From a checkpoint of a small transformer trained on Wikipedia: no biases in attention or MLP, 7679 steps.
MLP neurons of a small language model. Each row is named by its layer, matrix (gate and up: input weights; down: output weights) and neuron, and shows model dimensions 0-95. Each number is 500 + 25 x the weight over its row's rms, rounded and kept within 0 to 999. Numbers have three digits each. A neuron's up and down rows have the sign that makes its largest values positive.
After each neuron's rows, "fires on" lists the tokens most often at its 100 highest values on Wikipedia text that the model never trained on.

L6.gate267:492486520476496536468496514542518527481527530528479503508487479527491509554528523504476461505504494510523560486527487502467442535533502486492503508554472511473465494495529506536487503520475475518502528513493475485520493530525470520539557480511540474510456480482478483490532503476483539459
L6.up267:478501506508527518488531508494525515476485519485480479452464526510506540498529505517486513547472537514490515511508468477510513511478483491508517488534451523499502525506467537494537531529531457558521479508487516492481497511513519501476536498501508494521442501492497497550551505500482538481
L6.down267:500479559506534474493561543537503503512536505482507528505524486503482524463480511555528490483500510501482480503595546480512503504481461508494478518538553483478520523465489529474464501495501478517536524501484473544513490504470496481495515461467484473517514497487547482500488500528491488493
fires on: "re", "or", "il", "e", "er", "duc"

L5.gate265:497482537517500520496503505521520466458506509517526476514507562453494485495522511535481469504477516519535542501494499477491490496493472487521475481484508492452495502464555514529485455488500528554495512503452507481514480523533507508525510502508489500494490486553502537501464494479550477521
L5.up265:468503457508486510509496498483476500494526468526537484520549512531509507512450494498500602509464477474523525499489527501500541519495467508504473537457451544478502491488479519474477478504494545485551520507425508498525449501500529479521501496526517473444495549533513475502487527509495465515
L5.down265:466501492496524473540526499496447482524508470488518511486505526519488478496526499447471515502521458484495484519514506489493553492497505468516549491488483527490526498515426481517462502516540510488523483514517498516477501506506518534499498517472481450501475494496515462454463512471462496514
fires on: "m", "qua", "ult", "va", "p"

L7.gate474:488516487516495500486513494528526507499521521496417488438479446511538544500497501483494509497466494445508491512492492480506478477492495472538506511462502530505528453508505551546468575535479536463493498489498510506473515484481533513479481511459522518494478452471508468470482546530484510453
L7.up474:508525527509501490485540431488533542512475519512473545458491527509518528520480490533490505506472494426544508520512504490554522500522525450460485506480532471497505482492501547520493527472522517484525505510491534535468490487456497520510486564475532494531491485532484495493488565495458538503
L7.down474:509505546508493517511517468526503499475485495520539536502496514480479498498509468490525481512518495518505549481498467452481464511516474484490515500561473491471467530498495492495490523470490520494491544495481502503488456465513510526466507485531499517537448431499552502486535527499536496494
fires on: "on", "ra", "en", "er", "ach", "ir"

L6.gate17:532483473486476511447494481524504475465507505498515466505515514498550475490515497478513491532463486512508515551484503468510475514485511515542498534451536451453486509493504498511459565512487496490522509517490502523489528523506524518515495536471511472478509512502491511504494536533463493530
L6.up17:505492533464442511481473498518454538534503475529458462485539530483499498527474528502512520485475489538494527500535498492471520500455504479524485528539524475453542519461504471470489528429497481486524489533509530506496462506510502465496520496523510465470508466496453511481521472495472481485
L6.down17:501482523485499473474521504486485532529459523484521499478481516514553490452487514516498468521470476463525495477521511490515517558538435521511494465533519511485531546467465487498546416529495493495487503493532477515492517516486495498513486501478548494539495506473498527510472487492488505504
fires on: "at", "me", "ta", "ag", "on"

L3.gate140:514505518502476505468471520500513500489496547494464500538477546509495496521475492509489439473501520501489515523482456498509504514490501482497471488564479502482532484523527501522482465512518468472492498522485471487523480440508484538488510502544518494499519511537525469441470451504468495538
L3.up140:534498468478449488496501485515483447511514486508521490496527513456492534548478458522547541509502474511530486472454494494504506513476522493521477530510484537496482503504562463498499487498503489442512498467515523490490511500555520500488539500521523533524502479501497482498493510529469485470
L3.down140:478509449505473532480510459520495495517496497530509505524483555520470511529501479508527525523513459491493532521487495484500529493500521498541477575506513467495478520511510494486471507489470514489493545455507478517493524516520469509500509496470510542519510447535495513498491527492493518525
fires on: "to", "op", "mo", "de", "as"

L6.gate403:477490490512524534517533488473505521458506456499535501465542546485526472558508515474518526505503493550516521442533493526540504504512471476513534498519484512502519501467460522519509537529490460453488493526530442445494485524503524500521520493533535499479472474527470478461466546470488529495
L6.up403:504507471532525490496487509526526506498498465511522509472469481469491509530518514508506497510499529511444525486501487474548503504497527432506501508461513485468513535547504495486518560476541471536486501517498473428518491497538534506493468507488503465480462495498518547493475500509455466497
L6.down403:471485543567492512521491503498514465462486471507500527492464479485478444478497465515516520527469493512502523542530478481472521512459477499470509506539505524504505524500563469505500472515496533532531517492541488522485476518533520504497497454470466493520506489519521487520517480506499500521
fires on: "d", "nd", "e", "re", "row", "en"

L3.gate410:489497497511544516545513485538554472464497529455498508484473484519498540465446479464502545518483505507468459517469464525500504494496502480516451486498529500483490510490466512513488468492505527503509448472493510547470524482481516497496529475480476513517471510506535489481505507512488486489
L3.up410:456502493500532507530518451502516487488492519457517536486476524489523536506487505449478504539501541498481443530493515519564538535495513504462463493458489518505505510532492535493486525504532525489468479454498495492474531542501501535474516512465453467468511543514523472560506517509499475483
L3.down410:500527516535465491467511494479502498486498467474504445513481499442505468456521505484522500499508499521477501504481533501493514488498453530506468441524479514492485494524503468499496518459510471480518493493528495440505503490499502466496502513453519537517496495512521477524511481516470485548
fires on: "le", "ting", "et", "ic", "ck", "ment"

L7.gate154:440454476449503513518546516481476484515470514498500476462536483490471505480487523494514477516489514481504496499459457456528466501536480490530476504495509538497477502517490488476451490538496520549479474464509522486506549510494502511514512462460481482503516453478505536482453468506493502487
L7.up154:485503481484497529497466514499465473488505526485521485515549505507475455455485487511548489531493490494498538458448508480486475536475466495495553490509519513533492509530477479492519496483474523469503517459494512505492510545504500504476523509481479527559489501447494528494483530495515481520
L7.down154:488499488496501462448500469463535471498487507568490538550529479488504538485497490512476474505518469486479484494498521517532509469510541479515507480494472483500503469510463477517517552526484521496463511515517520442501518492468457532463488516496490516549478486529472520523498483550513475539
fires on: "s", "d", "z", "k", "ing"

L7.gate531:460490485515506522504474452475566497466505501515485512479507508499442520461513477501460519482456482495518470487505536477540491523485501508487494563487447516446512486490464534488530512510483515521486493498483492495478475503533477505470481508485487472452519516489512501483512504514489524510
L7.up531:498496482440478488511502527525498483481518492521492513528501504501494499458489496505502505509501529509512528475527510423492525466436452481470500531523504489509503507502507519504479542482457524492470471501541516463500494482505489506518459540529492518503484501506492484501519531478500468508
L7.down531:460495497500478512484480516503484484481484462486492487522539475513547501515503489486491528478513514515491500500483478437455508513498502468455537462469524541530522515495490525466514514533474462497441513503491451462493469500513532525505488525498527464466519493482517520484519511475517484516
fires on: " of", " |", " was", " /"

L5.gate271:504484523504514501527510507537498519488481522528526507501514507505482498483496486529474497461510534476474511518486453499558501510488513500534489500513535501497477552486492545520496515514469457524513491458532512538505499537504505502465498462468453516496530464508542526509479572518528508537
L5.up271:468500532457510497499520527499505492475545492507551539497527490492497479498493480507507491533473514545486444522511461506532461479525482469465489485486474498504506511488482532510483510474493503446514521454510442510463461480527496503489500485487482475468554526503471466450503524471534495516
L5.down271:550526500479498472485509516485551509496479446469473497502492461473462521507509436495554529502519510516513535462474549505554485512524500522519500492523451483501498492475504473505517513469440485494479505498524515496515522499487557492463530488505506500491459505471470504451503510484482505512
fires on: "tic", "ic", "les", "k", "ment"

L3.gate437:490532494455480509481515531453475514473510519512510507491473533485494557472496495511490527481515524477493532508467479452522516524494493514475483474495508500528483490495479492489496536557489481481489505512506504503478477537535483519482486535528489458499481471482486486502467510476446496452
L3.up437:493504498496487502512458471459469495478478501477489517472486450495466529524520532489523550556524481467473481519467485480500475509526531558505483470488560523474520525493498476472527457505510501527523474465524473517492526525491491482511477468471474529522439523507463484507500581478498482482
L3.down437:524524481504482494527482515514484549509520507493481485531511484505489528531483513448532519496501495510483511490522523497446498523461473475534489525500522521507470527500524506497496481500502468514485507528508473488536475453501462438449489499451518533458537481510509502497526501526517531516
fires on: "en", "ar", "ub", "son", "air", "pen"

L6.gate25:542497496518534531501512517524520497471478467512466472541508500507514499491522517479505523519502481516529509503511459502460490514514429499519505528533518494500510513494485503489481508479494546480530497508514494515555561525532498502495531494470533452511483504515471477462522497485515501553
L6.up25:509460512469503492487451503501494502483488472529483493498462523466477466480530510472508514530522432522572536495534492497553535519484458504528510522504467485468527518485499512506509516490479512534497501451505533493559493521551472495509451458501476498519518499488500517490489597499510452498
L6.down25:508565485492505474542511504501494518542521475517489542491485535500488526506511519504508476519459465457492498509499488484554502478529503511501512508499517510492499516533474485484522487506516516505516514512497518483504477542535464535525501485487492481553500508559510473461505521486495504456
fires on: "ar", "ten", "ight", "di", "ef", "li"

L5.gate417:522523505456510479469514536489524479471528515512491452469524475479449515507505516492476494481524540501501502513511499521526472493479476482505495508509463538508516483468492503479509511527444483488507480507511514537474460470459500517486502488465492508487534458488469492501499464486530501470
L5.up417:500541480511514483481511559478499483487513520537539461475521487520476536503512490494468474497509510520469537477523514522515503492476481508506525485461458475486523554496504464474523502503483536498477482519475516498501475467480488502480472513484478529503522481509447473494518511441485490471
L5.down417:495539510512477486502503491517477500506518518520512502528509491484502520535516504521478538513478506509460511478526496515501515499475504519530526475467524490488488531535485502508504469518520512474441591473520503492543497553511519433524491523505499465489461509519553527528491519501463494511
fires on: "ra", "ster", "ex", "ut", "hy", "at"

L5.gate418:548484545496490503496501525495514499507493465573524482526521523493494487558446517514497489517505479486460547536448458495496509545493545518550501480545549489498499521514522460504528504522494476493525487511513523569498511488559500506441515490526491506470502476509544472475473504488528531500
L5.up418:509502497497485499527526481508442517463489499487483509539520517475494519525482529487506497499562528481468512486464532478477483515489496513500508517525520507502475495528518519489529498544546503483480533498523495513530551493548492460501526464528516536510526503536504481535512492497511496497
L5.down418:503492489469490512498508504527444491549500508511527502472495505500534521479534517515503499516524517496510501503517515512481494484449495476536457488473503474481514538531509525524556491524480500485477538463473471453503510499453502426514512543478535521542489480465463507485508474499552534493
fires on: "op", "to", "ve", "ger", "ke", "ga"

L6.gate45:464517451488563515551512529510497503500484478522515516484486494468511520494441536547484525492512539500481548481517474462550472525498485477545476533523504514463510504512524522531519535524531525489465491486482483485467500505544506518477505533535508514498497512506523532508471460518476457537
L6.up45:450432497525516506503536518468474477502514516534524462516511485460497479492482517481491496447473539483500514528492497496512479509506486493513495512503487489498496514466482495495493451474533532497497498466451488508483464490488523503543484525565508497482514486459508496512462513527492468529
L6.down45:561495455480495467529475488511502489488502496491466456511524546485515460517489478465497476463513498495558523433480492511488501510462491523487494520518532514534505484477490534532524501477498496512491485486545508539491520467503545550523498500519517477505502502474463468462494500511474500457
fires on: "'", "mb", "pe", "m", "p", "ative"

L7.gate355:510463469535524524537520477503503470546544501507450488486501496511506500496484479501476505490488493535521537456458476481510499530489499499502475529484474523471506509492478484496495486531498458500529502528474471540496514501493485528459528478527518462492514511455541504508486481511445570500
L7.up355:517473472503537511536502482528482527516530483523516550462515472485476510506522515540471492484494488510499518500562489467535524529540532504515462525476490538492486475503489500486462458477501494520502490527484476521506475495492484506500579498549516457520503494464508505499470505478490531479
L7.down355:507503509507508524497507539459480498533535484506497496498533484518490487460524525508470487466449484469511549475494464465524540482505486514518504535473511455508514486489524503470519529457517458469492493478545492503472488542499498476497509480515450504518494541484531501520538541479484487489
fires on: "li", " of", "ch", " ", "-", "g"

L5.gate525:558510491482506483536538514474529505503518519479511519505452506539472475520455560501479528530472465508494527533473459475487459521495496501537531514575498509467498502525444457520483480523508506514524476531503470494479508487490477494450502524483502511539465516479486522489481524467477503489
L5.up525:470566525480515524502502530472510514553526482446508486506486518526517514511488476433481495501487459514514493507513489504484493495489508507484479517496488527515496505474460497505484475548457488470492498503465530487547469474493520523496505479515544496522519531470503452501532498499520535465
L5.down525:494516532538503494505512521475513493568453516469512482497502489536487531497457487512525518472433463489489455476535502499460488482533508490534508506509458454522491490480496458492510472465514486526481529480473496486516523514525499526528487466508483487471496493461478494499534490511478522500
fires on: "se", "ol", "t", "chi", "duc", "ty"

L8.gate45:505445472531521561515562523486512508468529503486500523532513535509519444476508489506480463519450515552504524522522505484494484478476506481510527541518463516530496490514488564539500494468539482481476514491520510442514461483464519530535496480495520475487517469474486522421471504487479507536
L8.up45:508503510480500538493487488522495476496515535479459520525530525514473523460479485484504491551496490466514488500512525490472536461492458509433535487504465472503545504484543529539522517521429466523487495468498489499529488461543462500543512511511514471488489506480532471493500528508496473508
L8.down45:528499487491491501556497534514513484504539488500507511535545536478507556473568492525496501532511491476464486486582503499489479454473489489526534495478508503517533529505487532503524501500468480510493495512501467487479501522495470528544486515510511469518529500495521493510502484531522524578
fires on: " |", ";"

L3.gate462:488515508540474500528524508479522530495516511467498495546511474534456479520462474466507455484474479545492471545474532484475472494522501529562529494524523503521515465480490533507537497529526513493443479457489469464487537491498550497511502502486511484452519477531463526501447455507506508508
L3.up462:502494543514482491539493446467513472494474514489524479530477506546447520505544482437479478492510505572543480539505508470491495445566558494541500446519523538494517522477497491511493507512485519459479505483520510486470487477499530530516461509513478522468514527508475536477546534482518529531
L3.down462:506497509506494489465505520510522505535471483495501486515488522491485495516483499475492563534506488535511500527489508470533511488479532500514505509513501496456498476524480537447492499512491504557478498505506487499489484514493489539517484544490491519514467472480485502501528491505481483528
fires on: "a", "b", "ten", "ctor"

L7.gate316:508513529491491518543479496531529442462561490476500476539538507465512483491511554467491464519508497531539472476515485471478509503516495486504470520489486515545501473518487511526530486479497507498463515477509519483484493479545457477537497547494541503522482446510472494513464462508516510521
L7.up316:527486527489499482458485484478447483526486522500534469519517500454513476512481492516494540507501468533506497461485492482532506485526488509448496544535464471449488491460451464509463526460462497503499503502450490527473501498484495485502467501537495468532473525525459545529515517474484577493
L7.down316:498479541461466521498510523497518472504544532484477515507513515471549493506450559497521519505498495482493483536498517488498492507486491497476494519485486466476493537470510508542493479498503513492529497506482471478497492484447522481444521519493482470549509469482521481516494500490465519498
fires on: "c", "ro", "ra", "s", "ar"

L8.gate201:479490513503513496514499540516521479503489492493490506473465477543511538476480472509529532521493499490522477482507495509459484523528524514490493516581516488505477507500482479530548472505444526476522503511508460488484494502500488494516446512562480507508540485549476538481484484548501454517
L8.up201:480498493487486464498489492523538479507510511497495499449485491554501462479472495539524519496495484520486505458467505473445536527511492527503526529510483467480461476551519498505462513502467473505524500487460477511516490495496550501532489502496540463499483541528480504509475491505513476511
L8.down201:504515486510482495443536519500450488510495494497515499488524518482510512514467528522485495486503469478508454468507500472481517502517520454513458532476495478508496508534539523544505484511510467496481525521476531514506512447539490553501461477452509531528514479529505492550523457531511489533
fires on: "ly", "al", " is", "s", "ship", "out"

L6.gate483:495486526521519531536495442513556487499483501481489478476472507493466475472514465459476494478439510509543521553526513521499487519487488533507524537464484532472533497486435460473514500498480465484492456498467509502482530488482512546537497484481520534463538507480488485501523520510506509518
L6.up483:472485492516421501516483461471506506467505495525573545499512505476509477527465423476513498548488494464526492519492500471542522499472476498547514476495468528480498526517519503485505534479492509488484473538511517493538536517512525528533527525504511464489535537494475475483512482532491537520
L6.down483:530496443480441512495501496547457493463500484535495552511475544554511484518530505519498486545511468506481518490540502520522503500474516500513467481499461503498535555501502520537507523493468501466509484503532506540485453547512500454471479512499493516501515465505482471471511464491470506461
fires on: "ra", "gen", "te", "N", "un"

L6.gate384:480487496502492507512479489495519449494518495505427466523521484487530503500535483485492529497526512504485504492498449489457496510471476482480518485491487464529460461483524537511518481526503513502465486480495524501507511509490494499503488517468528481538495448511450511484473459489503476474
L6.up384:476472532497470470535483463452504491510525493461474494495498484480504487528514510424528484498516551543528464496487502493489500478453512464470503494502514489514494505535464507492482481477500530480472483523495499467476536496506489498461490521490485514509487521510459470515510495458519508478
L6.down384:521504546515480509553529476491512493465501462484469522510464492512529479416493538483494464476501513545488504517528500565533461512452498523450515433519527499492526515499492461481484512503523497463469504480519469501509507484489484479514494511531488505463503501528535494484520539525529498479
fires on: "ch", "per", "to", "ough"

L7.gate303:448522519495485532519529541478487518493502525490467531507514483522499496455488464517513471551461463505462473535479511507486488521468494535498490560466494505480495478469485491534547526483454502495497497511501467497526477501528464507537517487488489447488522505486488481489479499511535478502
L7.up303:496515462491492526491496520531507520448505533545522505527490548499505504469492474478500520539470493509496549499532526495523520524509474491507461518476487510493491495481495540504468474507504493502503502448470497525522467483505515525535502480511489506495497488453553483509447500461447491540
L7.down303:486491507507499507505490486519527544467524526494538518503478494475515539467481529516488508492475438473452511521555525514486497519500500523452528513498500505489499525447504529508482458530514490487489486498497483487498477497506478469496526538520472492531505521515508511533484497510477517489
fires on: ":", "st", "th", "nd", " |"

L6.gate136:494493482521542528484513505540506477505503519505497494489520503508510527483533450560498513504503460512513486461495506506536516503486521503546516536487479479491397551504518538540503510496522461565459495510500500505513473513489475507477441462531464471526535485505494516493492525543541495498
L6.up136:466541515509496515498547497469462511506480510493523467498514495480501493486483475534459527463513521524531494489458478535525510473463525477518494507477529492470522500467500534471492481489536496511459496482533551416450512503480532533508478480527496489511509507509463473527482504522491532492
L6.down136:511465466527530499526501501481512458510498424530447537525484485468485493451473553506509521507486529509480470516488471475489460516524492485479469471524521519500507494507508493490483471476482511479512506491477504517487524502499527456487518475486500481485502509521488499505538481515531467502
fires on: "st", "c", "and", "o", "te", "p"

L7.gate484:521453500512505528466477497501500479452502508507510523530473510453495517487500516519505482536519493536501532495520466531483484544493432502552477543507485529523495505433518509521545508474472532497497489516507489468539507458504493518528512522537508493494478506493492468474495539470496493487
L7.up484:493512483482495523561498502480532470497518499518500488527419515462467509488507537522521489505507484504508536454485510531510477551535537548490499552525500512476539509447502510489535495481474534522491497507496515514463500479500478500558558531523502542479457507540551485505511515517483502500
L7.down484:486507512497474497553532508524508520500500460482483523478493461471490477453484521498490454504539508491468503528521535503527532496474502486527514474494495470448494472487538508517482511518506505495518558531564496530499491570552488497492491528522481468479508543465512504471495516486526461443
fires on: "ro", "o", "e", " Ro", "on", "ba"

L8.gate171:500533502464507548486514539488512453528470498536462533515441488492474480470469508518486532497508508465522438505498502501483516495475490458462530484528581510513493477502481482480543516557501502496499492484502494495511477492484511525490496476520502523485548446498531539480506497510531563502
L8.up171:522490477439461513508485488503499464485489468543501501477520503523528518480520482517520514553493489468483479520506493485478502494478499506441537504496486500525506495528467456479505489517459471471484497456513520537492494561469520525482485482482482536519475480497542524477456479482521488445
L8.down171:523477490459499500492499515515529492532409493554499452510517537498519501494510492508484544529537474486478493501520503476539491538468512482450494451491493517507517538548418507485462529510487522479511509509428488475524485463499473522471506540487515481493498507485476508496532506482511546502
fires on: "s", "lan", "der", "z", "S"

L8.gate518:464461516533527509536506505509490486489486538517479462495486444480478486502473527477477476514526471518500489521470520532496464495428472533477477503489474483469462500498485487495517466481520520485474464469501485522478496507535518488519496515536485503521524528467545485504486478470476552497
L8.up518:498531506490523540457526528527480486533493540512451442479475477436526539477497492499512503500562544481511528464496480464522502516509528495559508447528489520525483501487489486500509466486491501530520514501501516482571450528504471495493518492544547495521488502500541493479494440472538467488
L8.down518:480526520485511516535521510508508496464522552458485493510532513493520499498485497496513450530563449513464532545527478526484527475486514496537505485508509515475496499479523464496528538488502539497502459467479499541496505501516534447509494475499468537517500537527485463547487538490518523509
fires on: "re", "e", " de", "le", "z", "he"

L6.gate221:495513459495510528495576484513465487474539486548478537529454543533463477529524534498469456476483474487533496504457533449473506502516481469476510527489504512487493530489486504597517526537503512484471484516467496531511484565532527483510475485486511493484472483513506520497473525529533497520
L6.up221:505501522507501485578532471512525457490521489487501500493539483463480524470514451460501525502504497505513501498479482438434522474515508501517500520475522565480512481477472530508521525505510494519490512503560516488481488519497495493506517497475439477516489492512499595526471476532471520530
L6.down221:519503486529512529517507516491500505503517497491524508500495490483457472551469555438524511517510461506502532493489574515468469490486513454483529504494527540497525483536517479503515483535476544532510522490499470505462479447480572508513532554503507500488501474503519474478493531495474479515
fires on: "d", "a", "ea", "on", "ron", "b"

L7.gate547:485459518488523517534491530490465481517483490529542481520534520519512461504489465546491500465523514476506494492480448471528486496475473488564496543468517493512531497519515508517492478548518488510432509518520512470502486545485496514531515490533509519483493473504502530515490514534506511484
L7.up547:518523534476513490548492526445464513517457500510455482487504512489512483500531494555507520464504499510556486512535472495513512496466545540495484501477502527537529531473509489520471484487488532449479505570518490480492510524489494509526469479498472503506532525502482515510550492489492458490
L7.down547:509491515507514512446499503500463514521510515516470521520511501513454529495539535471534521495507488479480483548493541486504493477533509480496476503516460472491497516533507467448508482483524475465505548515503497521522474457472522488450499518468529458470499477500517510511487478523505487515
fires on: "ed", "p", "ep", "ick", "ck", "c"

L8.gate94:472521499493490541461502528478507500498502508536453482512495563562481460487445510520508518516502500459511489451503440487451478511535500520499538543494489509474527489498483514534534494517510506505456489479509472487496500531502492522462478505454552517459481466536458500496511489524496527465
L8.up94:516486462503472471467477501515461513491531523508512490475500502482455499505469462509488473472495464507528506488506484488552481522543512507467509530462509512498481489479488503513519492487444520545477513479482537517541498478479526486448491503529499519508461509537486480524500489497537494466
L8.down94:518536501507514519541508483511494485481527533490515535479502497481525529469471567485482471488521507528471475513541514504517495479521501540503476472462513446500493488512520475495512531507497502467548476506500509470484487469502556494539535512487527498530512548466512489511507507474524503540
fires on: ",", "pt", "s", "ant", "ab", "c"

L5.gate282:499471511472501512439495485514503477528505497561518502478509509460553504485467451489509478483475548511475490523477465501506459526487485490461509488488519498523505468480534483509466501552531562462518523487533511503541474512512531540532525486502477529462465456526523523521462455496481511494
L5.up282:476480488537504507475488499480511464456502471462512454475492520471485508467513482511533478497455507519531521513504528506508530532492488490505525495514503475503532530510484557527528526465497529461488519487570508479489545535513482462514470510471534482538494551523475470485530475484517475519
L5.down282:523535488504516524473487535455511506512540484482484523542538538507533506477514544503489500476543453528497530479512554488501483464489495522510493463486440507498458529495515501479537504428498533491501466504520514522506483492501487457499484511504519476485503482515501497480462501502513485497
fires on: "c", "k", "p", "b"

L3.gate330:529497487492471521433476513517497489488495494541519497484568511501518448486499487501504486507487472523536505463521510471570445463508517515476498485467474474536517502477533521492512497500517499478475496496438501531530459513496500496530495528484539497510512490507516455474487514473506523514
L3.up330:494519501528521491544466480488451553474487454490467509537501479491537452493521442475557480492489509451485505508512482473486518545574493499499500516478513534452523474506527484487571499511524522510490464500514520509491520541514499471515544506501507467496523519536508532490511511505510488492
L3.down330:450489531531562536501512511545489504539450493462476485522519497495537517558485497511563528470453545467514490474534521523493499528469500493534514511497466504465457488498539489468545529530497482538505522493506507516476503521489503494485533473485471497493476517470485527470481482496450551492
fires on: "d", "em", "un", "ney"

L8.gate399:484511472499498499565523481531525482533505542502462487501486508500508508505485488491455464506496523459512457506551490527480486526471496523498456545504459514530490499496496487515487513519465438496468459514496523528480501469521552532484516493481526494512493411532462512476499530536499500473
L8.up399:501527495519471472512468462499492506501481486490488509505524523488478521508489539510489519517518515481544512510532473551507487483478517527441490494509446488494492470562506484482488518466458480514579496479481515495528532471489506485495513482498531489524509480510436484508490565552511489532
L8.down399:500496496494513489469498469508532484540479471506515482539518522488473503483495543562522571558533449517510523423510486498482504515503473507467493480509509507458490485506497547502510449488511478515584539462513465475504505501489528458522510488504527517538500556480482470504521536498512479468
fires on: "ed", "low", "ver", "li", "on", "er"

L8.gate284:540525518448530493493474518536498459478521491444474482530494487482508506512520423461495564537474535511509521526508531531482473504471498489508507505490485544561460481496493476506529482535493471455466496499474502471525497481564488550526520518475481490524500468475473503468492496524464522482
L8.up284:493499472451511507504503494528444485483470508511464496477423507532472542509526513507517526480498512479519493514450478510477462487521485489497505444524519509502530572482476503489543483471509469516466514480487473506505482501517498494530514488448479469535497500497468516498476520499497521491
L8.down284:498537499488514533548542479487483493469504494531538495480520477557471500506528509484490479511564543507491527467502506485495513513511493478533528486467491442524492523486478472436540464504534529487468528484514515505470459536504505489458464508468530496557514519532498485500490517506558509528
fires on: "ar", " life", "re", "en", " me"

L8.gate443:482475501459527501478497456471519525499523539501496438506492483544482513502490461481477539459454480499464513465436530529496492543513523482481482493490481538527463527517508487518489477535499485502514507543510496563496487501514496516495475519486569511507527494505536520468492485564480523537
L8.up443:461468476484519504500470531478534502479460531528484482507490457543505499498507480523495501499471529485505483522475487494548487507537497498504505480482508494441478515552493498515492489516556515521490489485549543467479519527501501498502473520477523473541476503501533491496480481485489532521
L8.down443:481513522498479535520483516476446485507497492507484476494468486511514472512506518510479466504500494472534537516516469516461468511496513504538506481507467467526488491530501501462475456430514479524483544468529545468490500527498495519508462504491449499520459501508493506483460512490526516508
fires on: "s", "g", "-", "y", "er", "Q"

L5.gate217:500508495514525509510493458517500497502519514543517493489499512485546491471484496514455475483483493474540523484548513512517514526473514511473472497420494504473508496498483539521527515525513540471499485504464449547489456518509508547589532467447500536440523474489523448480494500487504505498
L5.up217:503500447538490489498475508536530485485502523494514513490506470512533475472480502493520505528483518453547481537491496521487503481514529553504494496499491508487460475496516515504491550484500502511498486502483504525524521523508512509500588532508525467493531481505491454504537478504486490529
L5.down217:483514505504481515498483472543512470464508490472512510485496490522508501474450503518475515507460524483498481534517533508482533494476549498524523470426474468502510480457467500505472510488498476527489480508493474486499496506484486549480503492504498516469519531507504447495451525477475555511
fires on: "g", "d", "ney", "land"

L7.gate411:512472502531532508524463491515513503497502515498506485519515496494461463505412468497482508543525520482492499477502497513511504450442456479516453451482507495500427526500470467514496488484513495556452485482495475505460494464492469512504529496515537516506493469457510447484502498503487499486
L7.up411:512492519480492501498511472505451475491537485472506488481547503476476483506542549492496547512507491499507494537478544441542507511542495513543492477523492503551490517498518448514485526525517475483521530512499455531471470486484498479464521454513507522471500485504515499516527445519520513470
L7.down411:510532444476523562463540487498446485508501531482491524518504518514532432490541522447495506510491474509508558497517497494443510516530477540491546493515461486546501516491520513471500502502491512513479467523477501494465540475459533499504489479472491473494470489476515486556514533512508444528
fires on: "re", "le", "mi", "ro", " de", "en"

L5.gate59:489481523505493491504504465512497473477493546504487467488488496488489551504472470496498557517458523481488521529467496530477489499473500553515493522472531514506510486532474488525509525503470466475525499512487503518481484458539516490494509504504517506522479486474487520497525532490487522507
L5.up59:477506467505504461509508473495477493504497450555556521511551506482502521533503472494532490492515536503503467477485474558534515472515492543490520455491520474515549515489495512480444526501494482520484520494517510514532509479482539478506495501500497468430475489471498555501518521480511486462
L5.down59:526526498508484523499504489530516521559520506486494495560470537488529473501498521512527485503505476487545499493514495514531471494495503480509525547537454467504518517509514508478521479454509513505482506463482536474486468560459516449475473524511504487471476486497526474552483474523527503466
fires on: "ra", "ke", "a", "y", "te", "on"

L3.gate190:512515534519495515511536422513525522512491535471510489501475512506510503475511500517520460556476564478502502522466491499474525501496506507510461513491508537507480479479470522535518494485548514485478503459512477468475457497552470495526517540435503436535493468498522513522485574475492490480
L3.up190:496499536494480476517546467512519476501507498490508489503449491530446455514524489527508482538466512517489480472444501496508553494492527549545479532484506501499481531516467464543484471487477483485490493517456443476505463497508489490500489495500491431478477519501515531473484518504541494515
L3.down190:490457501464500533501522475493534496483471595498519524483559502484527468513494517479523536504514464535516488459450480481468461560486523479522524479498492511495470468456515516493506529491549481456530578511462479520523522530539483477489524508481435510521478510512506491519498488519491502514
fires on: "mo", "a", "la", "e", "au", "ard"